MLP neurons of a small language model. Each row is named by its layer, matrix (down: output weights) and neuron, and shows model dimensions 346-409. Each number is 200 + 30 x the weight over its row's rms, rounded and kept within 0 to 999. A neuron's up and down rows have the sign that makes its largest values positive.
A block is one neuron, or neurons of one layer that tend to fire together. After each block is what it responds to, as a language model described it from the Wikipedia text at the highest values.

L4.down210,180,196,224,194,215,251,204,224,226,196,209,242,173,226,162,197,167,210,183,145,245,254,204,205,221,164,180,188,155,138,233,229,202,196,203,181,202,184,198,152,155,182,221,222,220,231,187,238,210,163,212,176,181,203,211,119,172,212,186,242,201,215,205,218
L4.down345,189,173,243,204,235,224,119,223,177,221,196,189,205,259,230,174,183,224,154,156,145,193,193,209,221,184,232,202,261,170,242,155,193,208,185,184,208,181,256,158,247,119,204,180,182,216,178,199,201,194,193,209,186,192,190,245,232,210,142,216,140,141,164,171
L4.down686,196,211,217,208,201,193,208,169,236,227,177,206,208,186,171,242,243,213,229,161,158,264,166,216,194,162,233,212,168,159,195,216,191,169,224,190,188,227,187,169,233,166,185,223,213,275,195,209,186,183,160,189,198,134,193,162,191,240,198,242,197,285,140,176
L4.down890,217,229,188,218,177,202,267,269,228,188,176,205,212,235,231,194,186,221,134,253,177,189,210,229,134,221,177,238,176,194,214,144,205,180,217,219,226,189,183,172,203,123,183,174,168,174,229,243,203,209,211,186,226,184,146,152,185,238,192,173,187,210,215,200
Responds to: Word-initial fragment tokens

L4.down489,236,231,196,211,245,217,198,189,198,158,173,157,191,201,237,168,201,186,198,158,206,222,187,188,205,206,230,196,208,170,244,202,222,184,245,225,214,174,161,216,246,198,252,203,167,230,163,172,150,202,231,229,183,164,220,141,183,256,224,182,196,255,149,208
L4.down517,148,175,235,183,218,196,181,185,218,212,243,188,174,191,180,191,168,184,220,159,239,233,211,195,192,166,239,194,189,235,209,174,193,283,144,189,215,199,182,183,177,226,178,183,208,191,190,157,189,196,187,175,157,193,199,216,202,165,154,182,194,197,192,196
L4.down828,243,227,221,164,152,139,221,202,189,197,261,168,202,181,195,206,235,163,180,225,206,243,192,228,223,182,226,195,169,224,220,225,157,210,199,225,199,240,259,205,202,200,177,203,153,225,201,170,213,239,197,261,175,200,201,174,213,145,246,210,214,194,262,176
L4.down996,217,176,249,114,166,230,184,218,171,193,183,181,169,198,158,230,222,154,185,182,225,173,258,212,218,202,181,169,212,203,206,203,191,220,168,180,142,189,196,190,175,199,222,183,229,215,221,206,221,182,218,201,233,149,203,203,209,242,233,203,185,182,162,233
Responds to: Split word-initial letters

L4.down208,175,200,195,223,213,185,227,205,263,218,231,177,243,240,217,239,231,154,235,235,176,228,164,194,156,167,198,204,203,198,241,231,176,215,187,248,195,236,189,220,227,206,162,159,180,227,202,184,198,200,185,196,198,208,216,226,196,249,184,188,222,178,188,178
L4.down487,225,263,208,187,186,166,234,219,178,189,170,190,199,216,230,216,220,197,216,244,199,248,191,213,179,219,121,233,206,186,195,220,161,196,168,124,181,208,186,166,192,191,180,147,175,193,200,219,177,193,208,183,161,210,214,200,206,194,211,222,211,216,232,201
L4.down680,233,182,206,209,228,225,233,169,181,181,228,195,167,206,176,224,209,209,160,192,198,189,257,151,217,208,220,197,220,185,212,220,214,202,126,199,140,266,191,196,196,153,264,204,217,202,236,174,188,208,221,277,196,166,201,199,223,189,208,157,150,189,178,188
L4.down1106,162,234,221,158,231,179,238,183,132,228,184,200,154,161,208,203,206,196,209,192,228,183,206,252,151,204,177,204,176,219,205,226,232,147,209,171,156,191,171,165,200,221,200,166,201,178,175,192,150,237,221,205,241,223,198,188,273,224,204,213,259,206,239,167
Responds to: Month names in dates

L3.down1313,240,158,167,189,171,178,210,159,165,219,228,196,176,186,187,193,226,154,240,213,174,182,221,196,184,171,259,230,166,202,205,209,253,161,193,189,214,224,243,246,219,156,264,216,250,258,207,195,146,196,194,193,124,172,177,149,196,167,198,245,245,235,241,204
Responds to: Year final digit

L2.down110,237,192,180,170,160,191,231,153,141,258,200,218,228,210,127,208,206,239,195,182,207,240,213,216,185,152,245,247,219,195,198,221,238,157,201,135,191,226,218,208,211,221,196,197,238,244,177,183,196,135,227,154,212,241,215,231,217,247,241,235,218,203,206,210
L2.down143,203,197,185,214,215,208,221,158,191,238,243,198,204,209,214,248,194,173,207,249,186,199,210,197,229,233,197,200,180,144,235,228,185,180,192,202,182,220,187,171,210,176,182,198,248,199,173,157,147,155,167,169,201,198,197,208,184,165,271,209,208,181,214,167
L2.down196,241,260,230,140,213,207,145,190,131,218,165,226,222,179,198,172,235,259,208,181,237,193,212,229,169,238,211,232,209,204,164,171,192,169,222,179,174,192,214,190,185,228,194,194,183,184,207,190,184,224,158,232,199,183,128,176,186,213,244,204,202,175,247,194
L2.down250,254,256,214,147,229,192,201,151,159,170,149,213,171,190,244,194,170,204,228,210,220,198,184,213,173,181,210,173,194,191,165,173,216,183,181,175,153,207,211,240,218,233,190,120,165,216,133,212,188,171,212,216,206,241,222,178,250,127,209,158,253,211,174,218
L2.down324,165,244,254,173,176,180,182,203,207,156,228,182,172,204,230,220,204,223,216,190,245,207,202,189,247,192,203,184,205,169,251,206,172,163,179,232,200,162,157,235,187,197,226,169,187,201,186,162,191,186,231,142,233,156,248,219,241,199,199,210,173,220,180,153
L2.down569,205,240,246,235,241,167,205,164,228,248,198,219,264,235,245,219,211,198,241,190,215,183,180,160,244,169,212,176,214,240,192,216,180,163,206,202,139,182,233,197,184,195,226,153,188,162,221,158,183,192,235,172,208,234,222,199,166,180,208,201,163,248,205,215
L2.down585,211,225,243,172,257,247,189,207,156,226,167,188,192,238,180,185,171,162,244,162,211,195,202,198,200,230,215,230,205,190,201,224,225,198,173,142,201,207,146,225,217,177,159,164,195,212,198,186,190,215,192,210,152,197,172,218,168,212,181,191,202,200,185,212
L2.down595,216,237,239,156,176,166,211,219,178,207,170,191,200,147,227,196,162,246,256,200,217,275,202,196,221,218,198,230,209,147,219,233,203,168,178,215,218,191,200,177,185,261,229,171,216,231,185,167,205,232,192,190,220,195,214,228,227,207,224,179,220,218,214,165
L2.down628,219,191,183,195,178,216,208,135,205,209,205,167,255,197,232,212,195,219,204,178,235,253,167,149,185,183,210,189,201,185,248,201,168,185,187,158,209,185,232,223,191,261,201,154,181,209,186,185,165,197,173,209,231,221,145,170,190,175,250,153,161,205,192,141
L2.down630,131,219,182,186,205,205,173,203,221,168,220,205,204,197,157,245,208,190,210,275,164,228,198,212,147,212,198,224,174,170,183,207,201,212,179,203,211,175,186,172,185,208,189,188,195,177,165,219,114,155,210,219,164,216,234,231,193,176,199,187,206,162,200,224
L2.down633,220,210,171,215,218,224,242,239,264,220,203,228,215,270,243,183,240,171,205,213,260,197,196,221,192,242,204,269,192,192,189,254,213,185,193,181,218,206,199,162,185,171,239,173,221,178,224,222,206,184,235,229,181,200,177,186,190,165,269,132,212,210,260,222
L2.down693,220,221,203,201,272,206,232,167,183,175,183,232,172,149,215,190,208,172,203,211,242,185,177,201,170,208,199,171,196,189,218,256,196,204,216,181,152,158,200,159,164,230,209,197,181,206,211,180,166,244,204,246,224,209,233,197,203,223,216,208,279,209,210,201
L2.down853,221,195,229,160,210,183,249,212,164,193,173,182,245,159,240,226,175,239,171,196,183,164,201,269,183,208,200,224,229,168,219,260,217,192,187,128,222,201,185,166,197,219,187,191,207,198,187,186,226,237,187,246,199,173,176,199,200,188,217,171,223,174,215,192
L2.down863,223,207,225,198,227,224,192,164,242,246,146,217,168,257,209,235,186,141,222,231,237,118,220,146,274,212,197,208,172,216,175,130,194,147,215,216,222,235,236,214,227,218,193,192,252,165,166,202,200,189,199,242,173,220,134,206,189,204,168,229,286,230,190,199
L2.down944,248,221,209,168,234,222,293,217,233,229,251,183,178,246,200,225,215,216,185,194,206,176,190,168,207,243,197,210,159,190,177,254,222,185,201,146,246,196,137,214,185,183,187,177,194,217,216,176,143,175,233,207,230,154,140,238,208,210,218,199,218,167,185,216
L2.down1076,197,215,184,156,188,169,205,179,215,242,201,204,239,207,212,187,259,222,170,193,185,207,229,212,220,238,202,250,176,180,226,183,223,180,229,216,200,192,209,167,226,193,227,171,215,231,226,188,128,197,217,187,242,210,183,247,223,230,221,192,238,252,188,209
Responds to: Month names in dates

L2.down135,205,191,193,195,200,212,178,231,237,172,168,170,139,222,202,205,157,179,157,234,156,216,214,182,211,240,201,211,183,204,242,141,224,214,171,211,236,230,223,186,222,240,149,204,189,217,239,179,211,199,244,189,213,230,238,203,210,155,240,207,171,188,188,214
L2.down139,211,235,212,191,179,172,220,197,157,239,211,215,191,139,212,228,164,202,232,254,243,176,164,206,147,229,199,246,201,178,174,193,274,203,286,219,178,267,243,239,155,193,231,201,233,211,210,188,190,208,203,178,195,209,222,187,132,138,181,144,212,195,234,186
L2.down159,163,154,238,222,160,190,236,210,209,246,176,174,187,155,231,178,218,161,179,211,208,245,215,232,205,195,166,235,175,244,156,192,165,240,208,209,199,190,221,234,149,173,192,191,213,152,274,147,245,233,215,218,152,217,227,204,204,129,209,163,205,179,254,176
L2.down186,196,190,194,140,206,190,180,178,213,206,181,172,176,192,221,187,163,214,231,249,282,180,229,199,176,176,168,182,220,232,207,178,238,242,147,199,238,270,234,201,166,234,157,198,205,244,278,183,187,186,208,248,209,144,190,177,189,177,209,200,220,219,142,249
L2.down262,223,187,237,236,199,194,222,195,213,200,229,220,248,175,154,191,157,189,235,158,201,148,223,204,199,188,214,194,213,215,175,237,251,173,191,191,182,204,202,186,165,224,204,263,210,200,125,163,179,226,240,169,239,170,201,189,118,197,173,225,154,214,192,216
L2.down303,260,202,204,195,193,159,173,203,166,188,201,218,195,178,145,160,160,192,219,194,187,253,233,174,231,204,216,196,153,232,210,230,226,217,162,209,217,218,163,231,222,179,242,235,196,232,164,178,177,233,232,189,156,202,180,187,173,191,137,217,211,195,140,190
L2.down418,164,204,153,221,178,190,179,206,216,226,246,208,199,203,254,203,168,254,158,206,178,182,198,233,243,225,128,179,179,221,194,269,226,241,221,219,203,234,189,216,213,191,202,181,253,194,236,200,155,160,226,195,193,199,207,176,199,285,184,228,151,179,203,171
L2.down447,168,180,188,237,188,216,241,204,248,167,150,178,145,182,205,216,155,188,251,224,218,191,209,191,189,184,219,219,236,234,235,180,203,230,226,202,216,259,202,256,234,194,228,200,188,203,171,182,185,233,186,202,188,196,217,163,164,217,191,191,178,216,236,218
L2.down494,186,203,197,205,223,212,224,208,182,214,207,256,189,182,172,197,207,165,240,223,192,202,167,234,212,237,227,212,219,156,222,227,178,225,222,189,164,207,217,210,169,193,244,221,179,222,228,213,206,190,191,163,225,205,213,217,227,233,199,239,207,219,171,174
L2.down684,153,180,174,173,131,255,256,204,200,255,227,134,211,218,184,200,217,223,174,196,171,204,146,200,166,138,182,164,151,195,183,185,166,188,227,221,205,244,227,177,246,208,225,171,194,146,150,165,193,214,189,239,191,173,211,215,236,179,187,170,201,195,253,244
L2.down700,205,190,167,155,159,250,195,206,221,234,115,213,187,221,207,232,218,145,152,236,182,222,176,218,190,228,164,187,206,167,202,232,173,205,149,183,218,208,194,220,212,188,213,213,266,216,229,234,161,245,212,210,218,195,187,197,216,185,147,252,209,190,124,238
L2.down973,170,225,182,223,194,203,201,228,197,217,172,199,194,167,211,254,263,156,215,193,206,169,218,159,216,208,220,226,166,155,179,233,196,193,204,170,248,200,169,177,179,183,216,174,266,272,205,234,195,294,199,159,183,187,182,175,185,172,137,257,193,231,140,190
L2.down996,201,181,178,200,178,216,210,196,225,255,199,174,178,205,201,246,162,267,187,209,164,156,241,205,194,215,173,205,198,175,209,188,228,177,229,183,196,208,179,241,202,221,159,208,204,272,202,226,194,227,224,192,181,199,224,172,174,80,193,200,119,229,160,191
L2.down1073,226,177,131,194,210,191,229,144,167,227,168,186,237,217,148,202,174,191,207,173,206,165,241,225,210,228,203,174,178,234,175,204,193,235,246,202,156,177,229,234,237,184,193,150,209,177,157,234,210,197,225,187,196,205,151,215,206,189,188,144,140,217,201,218
L2.down1229,201,177,159,232,182,212,198,168,175,185,191,223,178,217,216,214,180,241,161,222,185,195,148,210,233,211,197,216,190,202,155,244,246,195,179,218,204,164,190,253,225,214,288,210,213,202,188,179,205,194,265,125,242,186,189,173,197,178,192,202,147,230,205,186
L2.down1328,210,215,205,185,199,196,207,139,228,178,177,196,179,190,180,182,218,280,171,241,228,207,212,188,159,238,232,205,158,217,174,214,196,193,264,247,192,200,178,209,216,215,214,200,177,210,189,244,230,196,149,181,224,220,194,213,254,111,225,201,206,232,191,200
Responds to: Split p-words; year final digits

L2.down95,218,187,200,184,134,172,216,198,185,187,134,175,184,206,184,154,208,248,200,217,183,182,193,185,187,223,190,264,172,191,213,170,207,176,210,142,170,196,222,237,203,190,240,247,212,198,162,211,141,237,242,183,262,154,194,188,161,211,212,203,197,189,188,193
L2.down275,239,210,175,150,158,197,211,212,215,177,197,188,235,240,223,217,176,202,241,167,225,180,204,129,286,247,163,168,194,264,159,246,203,168,225,195,166,235,161,258,208,159,197,223,234,151,202,224,191,227,173,188,198,196,172,160,170,199,212,201,165,191,192,150
L2.down332,204,178,238,244,157,204,247,181,242,163,196,244,215,196,249,220,222,220,232,207,224,219,218,179,231,238,146,192,177,217,200,214,140,177,180,223,162,122,200,175,206,202,198,211,197,172,136,202,172,208,237,241,189,220,220,217,181,188,262,226,167,192,213,235
L2.down354,185,177,233,211,163,210,247,211,250,150,146,170,181,191,194,205,229,167,199,193,215,198,228,177,191,119,172,221,181,194,207,161,205,148,206,233,174,181,200,210,246,197,182,212,208,177,177,212,217,231,162,207,172,231,261,209,189,254,195,204,222,185,187,204
L2.down396,239,164,254,225,193,176,235,211,228,229,156,134,233,189,161,200,259,152,217,224,186,194,213,268,196,190,160,236,176,213,168,221,219,215,238,166,160,152,162,194,157,204,195,177,186,198,166,229,159,214,219,197,184,188,217,192,237,231,254,172,241,130,202,221
L2.down432,167,224,152,209,194,213,174,188,205,212,206,235,236,151,168,210,228,163,247,243,236,250,146,235,221,212,165,204,201,218,256,196,181,201,180,207,213,205,160,212,212,225,197,182,165,208,202,197,143,235,207,176,168,262,248,175,172,248,214,165,235,167,166,164
L2.down491,215,177,198,179,207,224,171,210,243,201,197,174,173,232,163,179,165,232,158,180,236,210,238,165,191,183,178,154,188,236,176,180,182,207,200,183,192,179,212,215,182,225,201,181,191,223,214,181,171,208,237,246,226,146,240,230,214,186,222,192,160,179,210,188
L2.down610,149,175,200,252,218,249,221,231,169,196,205,224,224,153,208,211,201,202,248,286,203,165,183,187,211,203,199,205,154,215,248,224,252,206,258,165,207,177,226,205,213,150,180,185,198,279,222,238,189,241,186,235,216,173,221,180,197,177,130,214,212,226,173,205
L2.down639,231,183,213,160,219,233,196,192,164,196,208,241,177,231,167,226,209,153,134,226,209,150,171,277,205,224,200,206,186,207,174,225,216,195,294,207,161,205,214,179,214,253,183,248,195,198,238,206,101,236,186,240,176,231,154,134,176,245,163,224,169,182,187,190
L2.down720,238,189,249,243,189,182,155,250,176,141,209,202,190,207,195,148,202,180,220,231,189,162,129,222,187,232,198,182,166,205,180,183,208,186,194,166,200,173,243,208,193,191,191,228,212,254,284,234,184,192,209,233,218,192,256,208,231,195,168,165,193,206,235,201
L2.down798,255,129,180,177,132,216,214,216,186,236,149,204,185,213,181,204,183,183,192,242,201,247,178,215,169,184,174,183,181,200,199,196,197,200,189,234,211,159,185,227,208,229,214,234,147,148,203,189,193,214,236,176,212,145,242,221,173,232,174,186,185,209,212,212
L2.down864,136,205,186,186,174,171,283,180,229,237,208,188,201,189,190,193,205,242,216,182,196,213,142,204,203,220,193,248,179,184,161,177,190,171,175,139,218,253,250,231,208,166,205,210,161,231,145,185,167,196,209,233,234,257,225,239,223,256,177,164,195,202,176,145
L2.down993,227,239,222,204,179,172,192,188,206,199,161,175,199,200,224,216,190,244,212,229,213,196,256,191,208,199,164,186,187,228,128,182,189,206,219,190,199,226,207,184,187,198,183,175,199,246,209,221,231,273,217,177,214,209,216,203,168,192,187,213,186,210,172,221
L2.down1163,205,175,208,181,189,155,168,195,207,214,140,177,200,187,175,152,203,253,211,226,176,198,186,198,199,221,224,251,179,182,207,182,212,204,225,155,157,240,244,270,229,183,193,224,211,179,140,181,141,219,234,182,235,153,183,204,174,179,203,190,157,142,209,221
L2.down1213,231,223,148,191,170,196,208,177,223,153,215,197,200,221,195,152,249,191,202,220,220,194,238,161,241,161,214,190,223,202,241,254,192,210,183,176,219,211,170,251,182,245,192,189,199,194,218,161,168,210,247,223,214,167,201,263,224,213,216,151,198,234,205,205
L2.down1277,232,207,210,218,205,175,208,182,201,121,199,218,196,203,185,197,162,235,163,188,142,226,224,210,215,173,191,198,221,214,226,208,198,142,230,192,220,210,211,232,147,190,197,156,205,221,207,172,165,199,202,150,229,219,231,181,206,197,169,173,232,170,178,185
Responds to: Row and paragraph ends

L3.down504,248,218,231,138,250,157,225,145,221,162,235,181,165,227,210,207,159,182,203,166,203,207,155,197,235,172,211,206,196,199,226,246,163,194,223,169,228,157,192,199,202,175,102,255,187,191,185,202,197,289,217,264,231,228,156,209,235,223,171,194,235,212,170,170
Responds to: Month names in dates